Part of a small language model's weights.
Size: 12 heads of 64, MLP 2048 SwiGLU.
Architecture: RMSNorm before each block, rotary positions, untied embeddings.
Training: a variant of Muon for these matrices, 790M tokens, 6026 steps.
MLP neurons of a small language model. Each row is named by its layer, matrix (gate and up: input weights) and neuron, and shows model dimensions 304-431. Each number is 500 + 50 x the weight over its row's rms, rounded and kept within 0 to 999. Numbers have three digits each. A neuron's up and down rows have the sign that makes its largest values positive.
After each neuron's rows, "fires on" lists the tokens most often at its 100 highest values on Wikipedia text that the model never trained on.

L2.gate1435:465558585434432473524542468448563577426521477448413603469443412534514452529556486556469468413531497403455499488476492476388561520472453571443430544534540543541479545541526482431492450487526537531489474490469551520569473527549467550465543537462428484495548514506508471527556498569511535479499532344581470435428397485509457432518465605541531522546515543513452508457462509481415515522506
L2.up1435:469407561524492531543488532475501532526386385510501545404442368500463566390543510522570428565505584488486491460527440520410509492540487487516488534464428490490387523460586490552533547475498552523494422463465475484493576447506454612447542458566531523529510451585472524454440573530519473491507444497592462585514460543525595506549563538494451487508461513546445489563536485486509467591552
fires on: ",", "'s", " the", ":", ".D", "."

L2.gate2039:496511404423406536500479476512518463503458442500561460476505467601497509508519545470487510538456506507565408580450474511556564556587515538554452449473577445522481496485506389560415565486552534480537447447535634535527537460431551415470364515488523510482484522430491458532534492431444461542497503451470522515557465586507497594576525465540433445463610559528482423363527473541544548399523
L2.up2039:512436466480368500527477548482529532520545499460538513426485533542534565529471482503453545480517542545507544500429542490465430504629458534503472452565478385531440470492454510512529466496484494518556397451470548495546540495502524535451399565587497466451538455440465483581456479492472427553489550500431474546461514572520506572528574524522452475454500623521442448390511478518487488483559
fires on: "20", "'s", " ", "th", "19"

L2.gate626:561531449493592490539576555538562472594544401540458457530503425447381428499414495434456453487428557514507410526509648490431508521554444478541445439534496383513460462504461456480595566446491548551516499509559494527459494550465573434458484441492492431487478530555502510522459520465482532483571511512512522471552479505536535479504510545535461505421553450538552538470455603531555405417522
L2.up626:456587476526498492453479449510498576528475476509584468428448427449481543538440468467550497597428520509470481474455501455503447458560474453538456466539477479571474520515522518573516556471540601476566547510461443496457488499487497456512533530440496479446509566489514554484574520473537466473598511557425477493445501445465552464585460497506484521557522454458501509526468557495545467533510
fires on: " of", " years", "History", "s", " century"

L2.gate1638:467573477404574506542519553546591482477491543503437444499520424511551523449524505498597550454449435525507507509579420489413514598522433566576478471537454495664644471497501576531562586449579537508516517494500502495559506546542592540443531519463414498596479495532480526505585475566596516399516496427515553493440473559528524549486515497453495437472501475551497482454499421520427458523508
L2.up1638:472545508489532467471487531432547477473460545478518503449513415469551532484505480410544505538461430439476560469609467583522408576489426531567559506521525507547531503538495502528505573516524495531475556537543479500556452615487498526466470541422457466481550450473464540439550468530546494487485534442537421566440471543468514479472531513524417488465559441457505534560434477451498530520493
fires on: ".", "-", "_"

L2.gate1271:436437490459491451444484508532402584541504594513481479445533530588466503530547452476559495458554486493446467549421487437508510550457497619431473469517519594490533433468488503483426432410515474549518468542465540496387412568627456600521582497475498473497555516410572488536410592506549548513485416548483494566547451503496540436553438472447516495428572448436543533456531489549521480542467
L2.up1271:486491452433448483540478438469522481466466443470486531501617508503412589479452489553418548446558498532497432514456458545528552483486470438493505427472444526497450440516566371451596504484444498552554554457492560544536466560464500530452550535605485456464527473460468506502515511500534492486493531445553527549509414469486431543554513486492494428489544558515529506490459516480567513445467
fires on: " by", " of", " as", " up", "al"

L2.gate1223:494573508456459561442570483405449512469408548538518554473530470494418557507450433492481422513484495552565490512531504427497419481483549429492424441434486532480439502450440498569421492573524572554477490561497584449376542608542497467465490503496419516531539542542543493489541554498519531551514554527521538541527495469462527591520478406453374483488499502550525524449550513452541453481500
L2.up1223:518590556529474481505519550414502522492501461542535470595521461435467491476369455450492519548462540540524474542480560577459498471496485483559424484400495510517449430521518344499441558596530486544528473536566527470408490571450387510608537499536537427553491530454476484470484566509528563525492500549526516521548448518523568495492481531454345512396527451441476571531468477480503498421522
fires on: " of", " as", " to", " called", " way", " time"

L2.gate189:528462404568511435505602507495497496536570524491483452495479503480491546473494552492418435607564535489495560543571544507533567498478381533538464461473531520549520584479474496594495521536456517425462460410516483502631474460417560524430463501461455527592477489481531506546482530438459362574514551502456484554614458471530483509568437432508478519547450478510485562561528538498457446436550
L2.up189:509412532418513421462535488471476474438563475415506328461541416525530453522579530519421498476439457472476556514522507513426589478524472527487475446481492403504527506431483480472453476500487463541504591492522400457577514495428550499532581529358522444515451599451472495548411503458520440449507451475489515458464489541510506596529485525445484525501467578476468526548598538526559421506489
fires on: " and", ","

L2.gate1038:595488561554488400519562444488539431574526500392540449511523495464560474550496465522531504530541535531625486477527512472415410427472457463530555556524522473427414561526482524455526462553467476500526502502422421475523461446425505541510544535443489462520571544553475492576517510556492500526480451574469520484456440436508555515519488444450454467429559496464491597521523562495538534471516
L2.up1038:519578585485497498386512381608446525554498531496588504525461542471519575537493506448491459436479564517496491529507491519445582545480439504479541531500424515515509521478529582552467500514442513591478524553439495436536481552571390568541533451489595454525545521539553415426472494461489476485473477556477552539493536469535514477511443559435468553509547561548429597603433527475550436453456
fires on: ",", " and", " |", " as"

L2.gate1950:445520504450458497598502558467522407444493466556502404530503431534436413587386574520465477496524499446523569512449501409455501447443447488528367527440493518438546456532467549457504525505503501555503495621482490414476524523579482530525566487510521525402456466463446544373524656506509575492449578451560486456433504500521434487456586477600433509472493424503478517506436409491471533575588
L2.up1950:422497487360474556552532483521532489441486503554441510506487492615536514538541460533481512392499498527538493589544464486477395482435484482445444545462460433409475498475473493479546494462525530468471494541404533450535547528506438429540513502446423417437429528548510468402521499477457585414452538519656526446478419484444425522428506531465518481477513418502460524559505411502514487545474
fires on: ",", " ", " &", "19", "18", "20"

L2.gate1139:510480477564484467569532524428494570468576549550440494587550412541513544462508527486586583484457575504545495489487509504520398568480491495553451527543427449444420493491439395491489437603502432503508453488562541499521504469471499530450573474527524474475459543449532529553531461596424567477534459499563489458501521393529458525411514461599518507490555511490555467478492535486548481573432
L2.up1139:465501438462514442458512373503456447422361479427466487627531552390615558551410500547437521430509602521441523486479490455577447539472612499464429489508515584463478460576415559402514524399492433503511467548525613437512531584511542508531407603499506554494566553482586618593524458510546546646570480490548565559491502379513507485532517511470512420486468525584438533478517509388517520512522
fires on: "-", " A", "10"

L2.gate287:568415467456450570374476444481532504499515486399539521436479459505526578454443489528407438532527462516474506501458556468541486569564440487530485519537577426469556509544465481540531633479465520478508484548499453417542506564402493501533435502457467494501499528480558515519506444514495484536454547528602480595500540398546512542528443540529569496573500476404515510415559454399554492491487
L2.up287:515448493502515522422480456465515513526474507491506549537532560580527542484461566483549422422503448528532554542423504502528498584524417505527590533603504479368486573505366530450536443539453493566594523421504462524583438526393556523458504621483485478494552421555467511529557525455512552520486515417636531387463530444570519481481499473484577474503448500570551449542478496516517508620487
fires on: "et", "p", "'", "om", "00"

L2.gate1974:385447532503553554551597509605588500527450476512444494380587445574590572514478436515526534446416476560566397549371508505544479478439440562514492513446531496579595478516516458591482484562534562588489474484491570601489478426489410526454404565497515489453534542470630430546444471599440611562509453527514560496442581505490439602503486522477525443428451564495543446548583498434524552461416
L2.up1974:490508408474453487515503483594550538460480535484491464552479439509545519554523379546465573480569556479405478497427523583532466542448562507432440431439527495450434542561453500511581521578480511472493502439498471546494516426468511469543424557576486470621540464487515608506436509528493559436459558506453536483542549604471464457499503521486463454443470474517552544466546480550558518472469
fires on: "20", "-", " ", "19", "|", ")\n"

L2.gate624:383600487470422473531488446447643544470628517537483476584433419496532463483503417477527548512451554439455462473465464475526601546425490583543493556534520497537514494554499532484412530494494478481444537422490480450492528475516422464554505567494445454587578491493450550487419511528505551537418537509506522493460527410567561486398540462500580494561503571481496569534425485576466447462467
L2.up624:506460524470494479586494527508608507513561537520417456416512490460477561515498489569506496516467545543481464430478534562394555474517447547480481496501478524501568490554526459517384633486512443487393496428561494504507483521536499528486480618514454498521579514505484498518563502488431427558470506522499553490477531358505554547461526566544518443528488521499456491591448553529452521498478
fires on: ".", ",", " but", " although", ".\n\n", "and"

L2.gate1925:483510519439579489459437515510517547562502517487479490506479460433507526526629448509554487519404500494461504456453569489419566537499596507463459513517482472495477495542507462481501513494444580467493513495449550492530561516495486487417486516566483552450515540501556564524547511506526586597454434544471510468380488544530505525488507545487495532523495543494505521507551494537550531420520
L2.up1925:553549457430574497480439562590474512506530454450476451544468463414412564485670484592562450532503544522421508490502578498416588488507501495450520482514433490497509518501507514498446560477498515497455526500422473517478490513416525462537545554553426577428598542560552561566592452513506500482413348556517482500461409544485546577463501493530493489521469489530505513468587474522530518469514
fires on: " |", " against", " ", " at", " over", "–"

L2.gate292:471457617452493482426468580424589545510493562481485495524535504520467551442490564500515496501438568506404442479376432511450536387454514569544505486496477519457523528500558413513594421468533374496526581441545562590551474508505509614497414548401536515535516503500491502532470502533537536506565356404428586462427546514457522460557576448471504455503588585569469594482503496553559517428518
L2.up292:464553503447492533508494506454579461453523469413385497524513467583575571494512561541578424442453536506434493543444506473486548519470412602504509569522474505465522517498580489416524438418511433526498440520559469572622499522546495462468464472468478445494543532536566595563510506570424562509466386487578503500496635571450439523509544506526483486539515593574549562472489441539637545515423
fires on: " the", " |", " The", ":", " |\n\n"

L2.gate339:499574462511462559528458638531472524388441564460532501559455435443496469556514581483470427550444511421378539537443455486569399435552380507486543402448479522482483483465500494488509521502453449485425358491458382396653514458583502490531444539512531472476536525445539540477603451499570508512540566422491553482456539502461504528429484377476555460468501453514430456479563551587482573468550
L2.up339:493615465540505508493429612516469468405494527451512460502498435481491533527487591518397458510462503454374474515478516447513380475577495485461586465486551531482530487511576441543473527485473461503484388460506399396600492535612526554557437524463488440480595469426505489452629486561552474494601549470528496439496481515463529497416446420519526454451483371521484500528548576539398581513481
fires on: " is", " was", " of", " also", "\""

L2.gate1009:493625499571478469583434531511414492533535464523467493533506466475524485540573487465494539504512504467447520554576484506532514523441509473416442410483526502546528440509508458454617507422516529446526457504526510575589535578537515522443460460458523516510529472517594421459554583463570519473528566475463431477440515490556506458541572511470501460541563495470509525582595394485493427512507
L2.up1009:551685405414467552528561546607450511500565451577435460564393492473557492503541431518472471600436411411523496497553515506570480561482522470477492591494585526443510454505562384423500458470521563465488531496534553447483547567441478486522476534460446512530522600536457443515601555483436484522462437559369512595455384489488517482480538591454480405539429453492566504581483568465531508408536
fires on: "0", "1", " against", " over", "im"

L2.gate702:445429476499386438540523525609490477446536415491509512471509477486517497441465534526505400541538463499473509526531468468480581480546519500451494487436410487525539444463538581497531436459471500572508464500490481605470476522468476611539426510528507514441521466524536511528571537403431516578498401543508555496630554522496536520424500487540538486504451509435496558447452558507554496444422
L2.up702:475461510448440504554539585578552515427471431497563486526491489495504514450556548588490454538579538460505543503512523471492550471613410564486486442501445427499572465413531579555510457469401507522444451493394487496487518394497482600506464480564425564464563463557549559537542497415490478466506478511464501553512619500444532521542482536572481446550458504500577456517469545377534527457534
fires on: ":", "3", "2", "4"

L2.gate1958:483525552502430477501450499521425587535512434527504532519618497542498596488518510531544393488573660430469534597480514475491503526557545550564491441591538569531505451469577507452470509472509544524455453498523526611511541475492477524487463534549523467592526361504553539503414505456480458411454557516486455469563428480451480493475480512457574573546363556446517547490521547474536472524460
L2.up1958:484523504537527447445534571427517551509469534542470478561579493553453539447489550475505421459529524392469507507524479436525527546537368506472509532474454478486563395440603550568412541500453621517478583462542515503532483530563550519476565537554513502516497505437501475527553487459532564642546481441502506527514373452535491543561488516538432436516556514486491477488564509508515484554454
fires on: "\n\n", ".\n\n", " |\n\n", "==\n\n"

L2.gate131:450473426438582588512520565437457426510441445460469535508514431509607509470379467568600481546562585472398549461578474417453534537527465449482471466506475602445472485559573519505496504493480416539452550512383590518535448516531457467502523501532482479449519466534514597525440466535498417528565572509436410540511452524544529506519539547478458500429544468414467442381573458579421535479519
L2.up131:508495480510470522549502551485439533550411409486477561521469452542574587548474500496527551466593481501585516521500352573522437473555587483551493488554543488457432530564551557442541477570488409564512486538438477585538506515555478467613486548548526400456533390524501539553450484508482470378568570498474478545495466498507536507631513481504540470521549498497382469495454435509500575459451
fires on: " |", " ", "st", "th", "nd"

L2.gate1048:521464454595532550590494474541479459558470547527460494514501503541448513444462464432572494515490530452529445467517457509545486520416499616517525541521455492402377520585409560581552554445438483582451385527470443494482462442358444553535491593466509510484494512496509458480575520482460547473441460613464464454452500480464623453503446442427482518518441521538537449428553592497521518423398
L2.up1048:553446495584500458542466500468437634429562486485450495597501536460511518443454561500609505453480583486505480476447570581528500455411534482446507527551497550572489486491529596477580432562513456422528449476487492506481515495470567538609383573487491567594501419499589454539484445432521532512531510549507513490507518537441493407532580586495603509464509499500478507500590575458426487505500
fires on: " of", "-", "y", "m", "ol", "d"

L2.gate1981:451627523460555505541537520423487474404479427514409429583414512518474393539587479582521532460532540539555449465448505570514558472492471500521614562500511452503376529557461591503512538426538488479554544550436496453461528450532539492523583530505458493509581562571451479465509484576481506455452406514537573573470625480518492517497468454450521429613519459566503521549461483528601616492543
L2.up1981:426601523484472543475577562508493598414490527481476529562472443420515548567596530487628564440451469471475465509541492557461465456500496485592442629499447492484459560505497547540412542487539519427514528566384520508546531473515500546581563492499431485540508555576420510487523475486491493464403431511515499606475527502549488565523489491439527502541459447555451487541547496530545525473522
fires on: ",", " |", " Genus"

L2.gate1998:476476546470445573448554496508520450440419407497515468472485527532476504427466371529492489519570368444559500449545550488473559464499443553515580501436562503536469472624499535472570426497462525433469521468419520535452489616472465422434486626450531503482468421514457490499491513472541521500531536540379346402460433395452604480440566574401576501561444403485442505510491441453565455493478
L2.up1998:511441415506525446501480454508412475461480467613442471456519510417432504496488484498586552526420499494571456457496590517507528459529472479507481474485493535477425465509446539528654427487551530484409425565386469543411505488508469477591457497414491490527468451493515558397539472612490533515512489561413461399494514482541503480519514449459488471575535518531453575616372550516541505473484
fires on: " |", "0", "1", " ", "3", "2"

L2.gate1677:466500478471502464476411528477552539496513619531541448509466491469488418492515539531517479588548545484474472465506482546579556491441580556516537460490598480468532542469461545503538557411573430470477477469514581543525498527486480478613503500473441595419513561557451586442484502526500494508528490474513526449525562381453584525504347468483537421508502551472482536425542492468454477534431
L2.up1677:453475474447448468542498530465549499501496504510482490487457459501569508386555493519545521529493510426529486478578488437496587536517446542528524501476441467412470526486419514469516515499500524493411504504499607506444531474498419587479531508516509501531487484535453526555374529520538601562511485445450514517488492482536535529534432515504524481511504530506467509530490475452485532428431
fires on: ".", ";", ".\n", ",", " though"

L2.gate1618:542503435541427435504440491550494487522442481469462492530560477506592438492486364496494492463518424457449489508482499432524501495452491524536539511516644552497445490527511465537560507511467456498391506533495514398562513493480473498494545501468466534599573538552506556517571462497464519540486509470402561497484539490494538511431478553539541571445376492491446548507537525527525493516426
L2.up1618:491458461517424611513536525420524533513497485567553496496504558536553526504513495495506527532398531471523471573511472495619482435589588501559549544593478575454530476591505491511470518432507572414477452482586444497585544502496507550558468474527423544457437527460443605474491463470580518415513502441520479537529503438564487557457428479497529541531473465441572475502503535504519501453497
fires on: " is", " was", "'s", ")"

L2.gate1556:486489544415525573512508493543636392457435519517545404497555486534510485475583496511559519432562571502531421483436483472530515576529387473539464463567544590560570527470551592554511580476522467598500440416486504456490555496474503459480509480535520403552417500426528564506547521467537517510492504542501538517539492381565522549505504429500487492477402590457453507519498497458487444540429
L2.up1556:468522583491506478538568489533599500480525510558428392473512544544519532481592420557516543460513455493435408537499533442499570606528459502584489441626492573484542501478583520575517581515527487508552520482486504387492551475531535465505534595578531503495495456466525579567568503521536521488513525580491445616498541359473442547471451419536503478503419552447422510525549480468513377499477
fires on: ".\n\n", "."

L2.gate48:610470615450516494493452559361476515472511419540415539506398521483475553466472609472371526462517551479486470474522453494483475474425483541550509502472531506520504489458533504539540455451531475558490436525563567489579523450492481503535548418572457561506451494476481437502480520459485549468539514513452572561450540520524461518500530490546507451563465537469516554439497506477535362576480
L2.up48:467568485545554517461553479524468469488475413562456465542498412424588545503491557460589565575461473518522413477458504456476543520507520478534597510495500553505471447469499449482503395481477548441540494416643560515481621660474468545595419449448440446441576476482551464506507452461575451546513476485564462434409508464432448435471412516448497536486457442442466527464510519472485530471575
fires on: " ", " /", " time", " order", " that", "12"

L2.gate1161:501526550450448485532487439326475500436514419408399455477512612619495469548547519435541574476520592450498482476453540505469546524499396452455517520519517497459585571412480499474514469581535507537585484474480489574440554529438540565419479526571490507519461539486566482530515517498424516492551595485548504436482559493442558557497458532539540464453561403505492499511565467552527511553463
L2.up1161:444508474534596488546490530491481512467496529450446481382457492419499493519559580563479573549559485502478530510569569488494533526525497484547531517517514488566543550484457563500434583526449514440500543600576569478539516495496495484507454514427479542519537459495508537545581523507460517510556465480586475475537560490431433697569449470425625546464467432510491563416490554566588503478492
fires on: " ", " |", "20"

L2.gate2003:339520563441485520495568547457530526446465404510465477517576557497642479448589573482484480532486485494451484417448558471473522494415513598478579463558507425471600446487571523536492458504483531462444522453490522482595490546443506523519453406447521521545530499457500469427519487550424525563628446517598530490410443438618399484513482452566502434536458501507532543621464459583595518509517
L2.up2003:452506556480451430547489511494529528459526459475527486507563569553536482448540497553448447404463441507466484505448462415494593527515504523529526516482489546587609550534561503447411529498521477588504473584487462541521455536463520493474523459431416505458369567505456477481512475585494492501506517493487557374497500485557433477487476540418482517507475528539487623625491453440542492486440
fires on: ","

L2.gate768:511534600446357481464445576489489489624496530430540493524521505440580506465531424557490445445487469527518529425441434508491509498510519470509481482486498498462491559476513453543550457437529494500495513471468420430518475547420524552564455505480460478547483469496562403479398555410419483495489553509468458528523501417495540560486490481522522431509569497520456501513420571523476474506468
L2.up768:440497429461508511529524543479508531464573521543549514543489460501382473422491478508540542421498611568579497582515485539383484526567471518460576533424383440518452462545553534490542430553435550603562450549521403574473464513558437543456551456603471456535528586476560484599513492570489581478520400485485451477483506553496514541511464501504525526555462460506512502474538525493493494482438
fires on: ",", " a", ":", " being", "ally"

L2.gate1571:503529490533555591468479535425467495474542500469530494507503532481501450373519535611510603555520496595496444414468463465503518562584517477492536489497493440508453563401440429465476544466533409531564507492466578459587548475562420509569455530490421488524498422472446484458549433362474565522423525489494599462591597422590452479566510424482596469474412531494452512517426491420460465568497
L2.up1571:529415487491415457518476494489417484474511523419464424451408510377520382464507500524472603572476548599507468487466561410439416482411442506448526446581502530368488523511444481517491528411427511536516522544464417543563540446416477564511538533534457507429491471428464482553476496619466518334487458500452538525557486434507520540486492495461500474537473484528550563593571451503500493466526
fires on: ","

L2.gate793:361511487540503545533518502472507502519417514552590499508510408553484488450481363582565622445448565554503499388481508595479529560495553527465539428497449473440502468471550513582474515513421446565489481477530503477582488504482490518551528544524492619562545422516552460531611474504523524470544478488531570522536476518537596513537610493478509493500526554468431594413419388453534602569440
L2.up793:441451537450533403465506480559482550549507479528458509554454451513544556384460497389475543610485496485507479470410472427515473488512477449399498459493470533523478529595467467511414383501450531414434527546496506493478577472409503519549606547399516540554439513579393441514436494471451444513402493502418452449528521469476572495519473508499552518494525571502451449503580476591446537482458
fires on: " and", " to", ",", " under"

L2.gate1036:679508517537526526477445510476552429582460455479466534503430477526462550485596479573559531521584517537470466529483545571493430403541392548565482371421487504519476501485519561443532447512563430488412537559526423448494496476496542390551463550449467485557430488533542468597546533426450505482415411472509495502564615427472486495490524511416481472599488495584485566500463482571489478519456
L2.up1036:472462530514335513516415524485515505576548483523434482596437484546429559420506499579458552568581607448469476626446529499353470458542459528525494468468482599507484466512418476524576558476441488548551474574564489492394463570481465486445432536669464543552508474481404526553426443496482578527450454442426491488502476587423504507466525535482522545441468476530485449472511492444538493476500
fires on: ","

L2.gate555:566443381497479536597525473504582531482555418501492480493478462506510497472579507620478529616485497372574493496491542442526502565452613587467578483479551503524499376652420488527432504560588536412575478464532548519459498490511500457492481535406494583447463575531482561490547510521500459478507456535473373489392444457571452440479414464427419580494421570545476534510558581504489505476457
L2.up555:534470530468567555521523479535415406514540399400518377462510517528520563526560457533512487476428477494539510498461535575605428544473536545418571478512565538464366524556492485471510492565451459550527611509452434566490469519459577380464453469482561459540492556513553545519438487457509470523509489549413496447487543425495441537411466634457458442466482511552512482505508537453524520476510
fires on: " ", "19", "\n\n", " |\n", "Personal"

L2.gate1948:534525507493595484460485491582481443563509483411556435427491443434486527551484452563513540408590466506547529476533535454570536513550466565577556607559487492440525552518472509497598573529516448445497443433422511469520477542496572484564474538439495499426570525515544502480526476496533496434489504430453417513425403433469488514454520470487445471584544462489439498501543519536523486538495
L2.up1948:509406511478479454536440527480556506518450526396518501528449478377552525480577480510502560414486477529519462387536571545578523573569510527486531567551499505524495557471548441492538547562516521561446446492472532457533548571516539469545386529445434538436532552565484500348457543445563509455529487436462446518497477551580527442412522512471505406460493502581509529572526495501496480527498
fires on: ".", "-", " -"

L2.gate267:461528540598536550457439452557595551542525490515468515513541430498520580409436513457488492465482553519579540448566503533612527471462482561451498517497567483570529517521478524354518502453525507508470644428535487358495474555530476538523635472515516457514530523571490496440430495502492474489462413467501480498478537481511532547541443529484480506511453468585534494503461534512491525404522
L2.up267:423469551526600468439586537489509454539531452414431521530549535546518468376408556462551522445538459508456533393509568601625579451527460521451446521392490418545492532504538504439540512497526550503491579384483425437468446514525424484500531368555520432474543548497420475463471422498521606507536451424528470518516434470503537443528423499455490625543439579516487597558473491511513543491434
fires on: ".", "oor", " |", " medal", "-", " area"

L2.gate1922:519558489503498454499481476462513600545449460530480470468518388396527550493552589556479538535516519418516511430455581474506435529440402474477434445573521493483571511508571443469550482477480411412480445515466462527534475537520533446544400567366461521459526378552503551487498544538416506501537510487485455528504572521530490558488527545572515532432405510520461415535549491434445524551521
L2.up1922:514531491522497525584499539494447576443468467557511611455556474462524566455603560460382479572563496454600496593498489476520572509443437461536402495531556456486497440494530510536374445485473609530442484540467521567502513493587490488590551505488467516486581378473508426533447513515485480492516491506525467587360471543456471437463418479508486551521439554462442447526467502505521525476557
fires on: " ", ",", " in", ";", " (", " on"

L2.gate1187:516510512510547505465518559481511417508516440439466484455450515476477511550514621528612442474482557480497390506493543457455526448420515612436439533495539548489487521493615444441503489593534450506460603475536531533495542515458459482453449463459386428586507522573459440538418533558469530500532471542466563497532486423482461516501450468496465428562536492418526559366466546480473450440445
L2.up1187:545433465437470432467568594439521564442454480415564524477495587473445561415481543530457443521574582435512494404416492530536498507501465550447476524403531555585537459502537594495457412559514538530599565485515514446518505493413560589472510466459471482597563529525414496499466540527493455474518460481544447520509505497457488407592579530553526523508454430440495538428485575558433553466445
fires on: ".", " time"

L2.gate683:519494522435495541443466399501570480591572537513456484553513424571534525418460475508552542577437524515575595436395557485560472562490482506472478469461522539500495562478487504527476493561493517538569443465578500514584407591550412534498483482439326474529519496453594388466556477470502435567455445510470489449585540487436426497504485480521457509476470492469505546476448446518507512499503
L2.up683:602451463411558514429549517537563453520523581546504542415412439488526550523534509441579566518453435534538489334389548473470489491462573533523491529558528535508456499577482427527453470522584560518403521457502507532466530594466441539520496492469462474505512516531501535468468552480435465492490508483483440491602533564384401492493515483523495467484488473455485442594556475546417547459489
fires on: " on", " October", "On", ",", " "

L2.gate429:539406563511637408561506540441496498429519458436461453575588604511534479530591475490576411470469532535475490498556536489495503379500427592592507551494445509474552575505527510504541504515481429581512605477457538485458460451475517482566413436407450550616555448541390519506471509485511471479513461415470493461411527396515591549422534465525509555473506520493401417514522647458529461476417
L2.up429:458589408589451567419487451516537486542518455508546479549535560516470538454479391620464552488470559577473398608531534509442544495514576547488501491493458479631485531505590455461443508414497528498522441502451527474557592571445502364484448469592515490546509527462524489479410470506495489420438449499481497535480489529523486498444485563536556398551412529535502484397469499546461425525519
fires on: " |", "1", ":", "–", " @"

L2.gate1047:479477567491413476503527579542494539513483495459522433498531398510469503419457492536461518555486527545520407491525521506604501507565468585433485495491531416455513447522451521483434553570576421457552417476451524398521536568528447459528506539469493449500571429478597475538472555499447505509407516643457485535490579533506517581403483559497509444536532515475502531484389589553530491490336
L2.up1047:479493611504490551550469486511520478525482534451453406518521479455550583432508469522528463509517457472531496508496516404626515566393426495464508506516586552410471531497465434564435529537556507438469494492495487349501510534547555519499505489535543506601581449420567517509428466429556525517467541561533501511549509434468495513477421454458508388486471482461506405503503530494504510535497
fires on: ".", ".\n\n", ".\"", ").\n\n"

L2.gate322:428544447505466539572495524515469448564521497497424446535497356536423513533515497597554482510542496495534537523419505562439607510543421555468502454528505549597553504490508586511539475469480526445327514548518529569450420543496573493561525487493514443478510439558571517562456523461487546520529520451377481485453495526578496571490485494392495519587492423445459509504460442429604509429544
L2.up322:448510483496433529522492507467481467546531510455487440470578412503443536427414512551504477401468542479526530471407564491498612503489449459480523457536436473569443510464521532559517488484519617489421462521452462508511515487496568531497489542501493578413487531535477531576422636468522503582487485465462576422490491551503396502404488494336546433535392470468529559510487453409558507393606
fires on: ".", "2", "3", " ±%", "6", "4"

L2.gate1326:508588529418382439433544557527474494399537411511433457481478511493495500480522432536478552569419479546527552537484564459533555541465402407473595543387492431535553444475529537466482472509574435538502542579518458458553471533426448418417459496480493516564551483541552536566462459504407442530433574628474540549533451528565542481491530458492520500546515465479412524476526509531589529462466
L2.up1326:402521513574614521536511493511470507579634501512510517474504486496501517527539519565468512462582578487427475509452515545436534428418524555444469538481526440545530544456536460472591505514516554487467444513420562459513464488521500458499487496572381518503495513574439551517466520555480546364552473394540508561472540546505500464521504515512514461513551487555609538488524474517524566487466
fires on: "L", "G", "N", "J", "R", "l"

L2.gate637:434581437461486565461372494487423518556469442564467409505596474552520541477523482473554521539589449510430473455457548454473571486509360522438391504479510430531408494608490473559473507445515513439518388498452530413504448534478532467477558548453448541453464410521469603473553564450581514491479502517459418572536488421635499528452515523427498567598463505488452521508561534431516403454387
L2.up637:496471461629466496544409519564421486480554459485435513538455499508504525459537500397498487509538438504482587473456516445437529487529418429504482501565489494545468487527566525564503475506460562532474406554411466492452444468592557527490499567639484598408515404485437496463534512443468458538510551496518494550545481529582520476501472527484487601446519495526382471530489494392540517421401
fires on: " |", " ", "-", ";", "th"

L2.gate922:463555564522462520526584506479524533438532452483461533546467575501495455527528597563489441414514585483453431571470497497526562443424523424468564541499484428488436509552568501508458455469516536530460571556465506524521488457495414434560520473536374535431507524440542451524558492511414503506461488510503621589427503553539486616488461504474478446622515517492491433500525587554580519411503
L2.up922:572456600575484497562509484385560439597552498495424490506482493432530446538550577498498479492509558477562534495491543508492517389437580410486514487561525408561606493496574500496547541520503500494400482527528503496576507535520420466598446461510397530431436369502437437459364515387453488427428403456446537400494479451530567531574529523425455523501463438467460551591612528495536450483493
fires on: " |", "4", "-", "6", "9"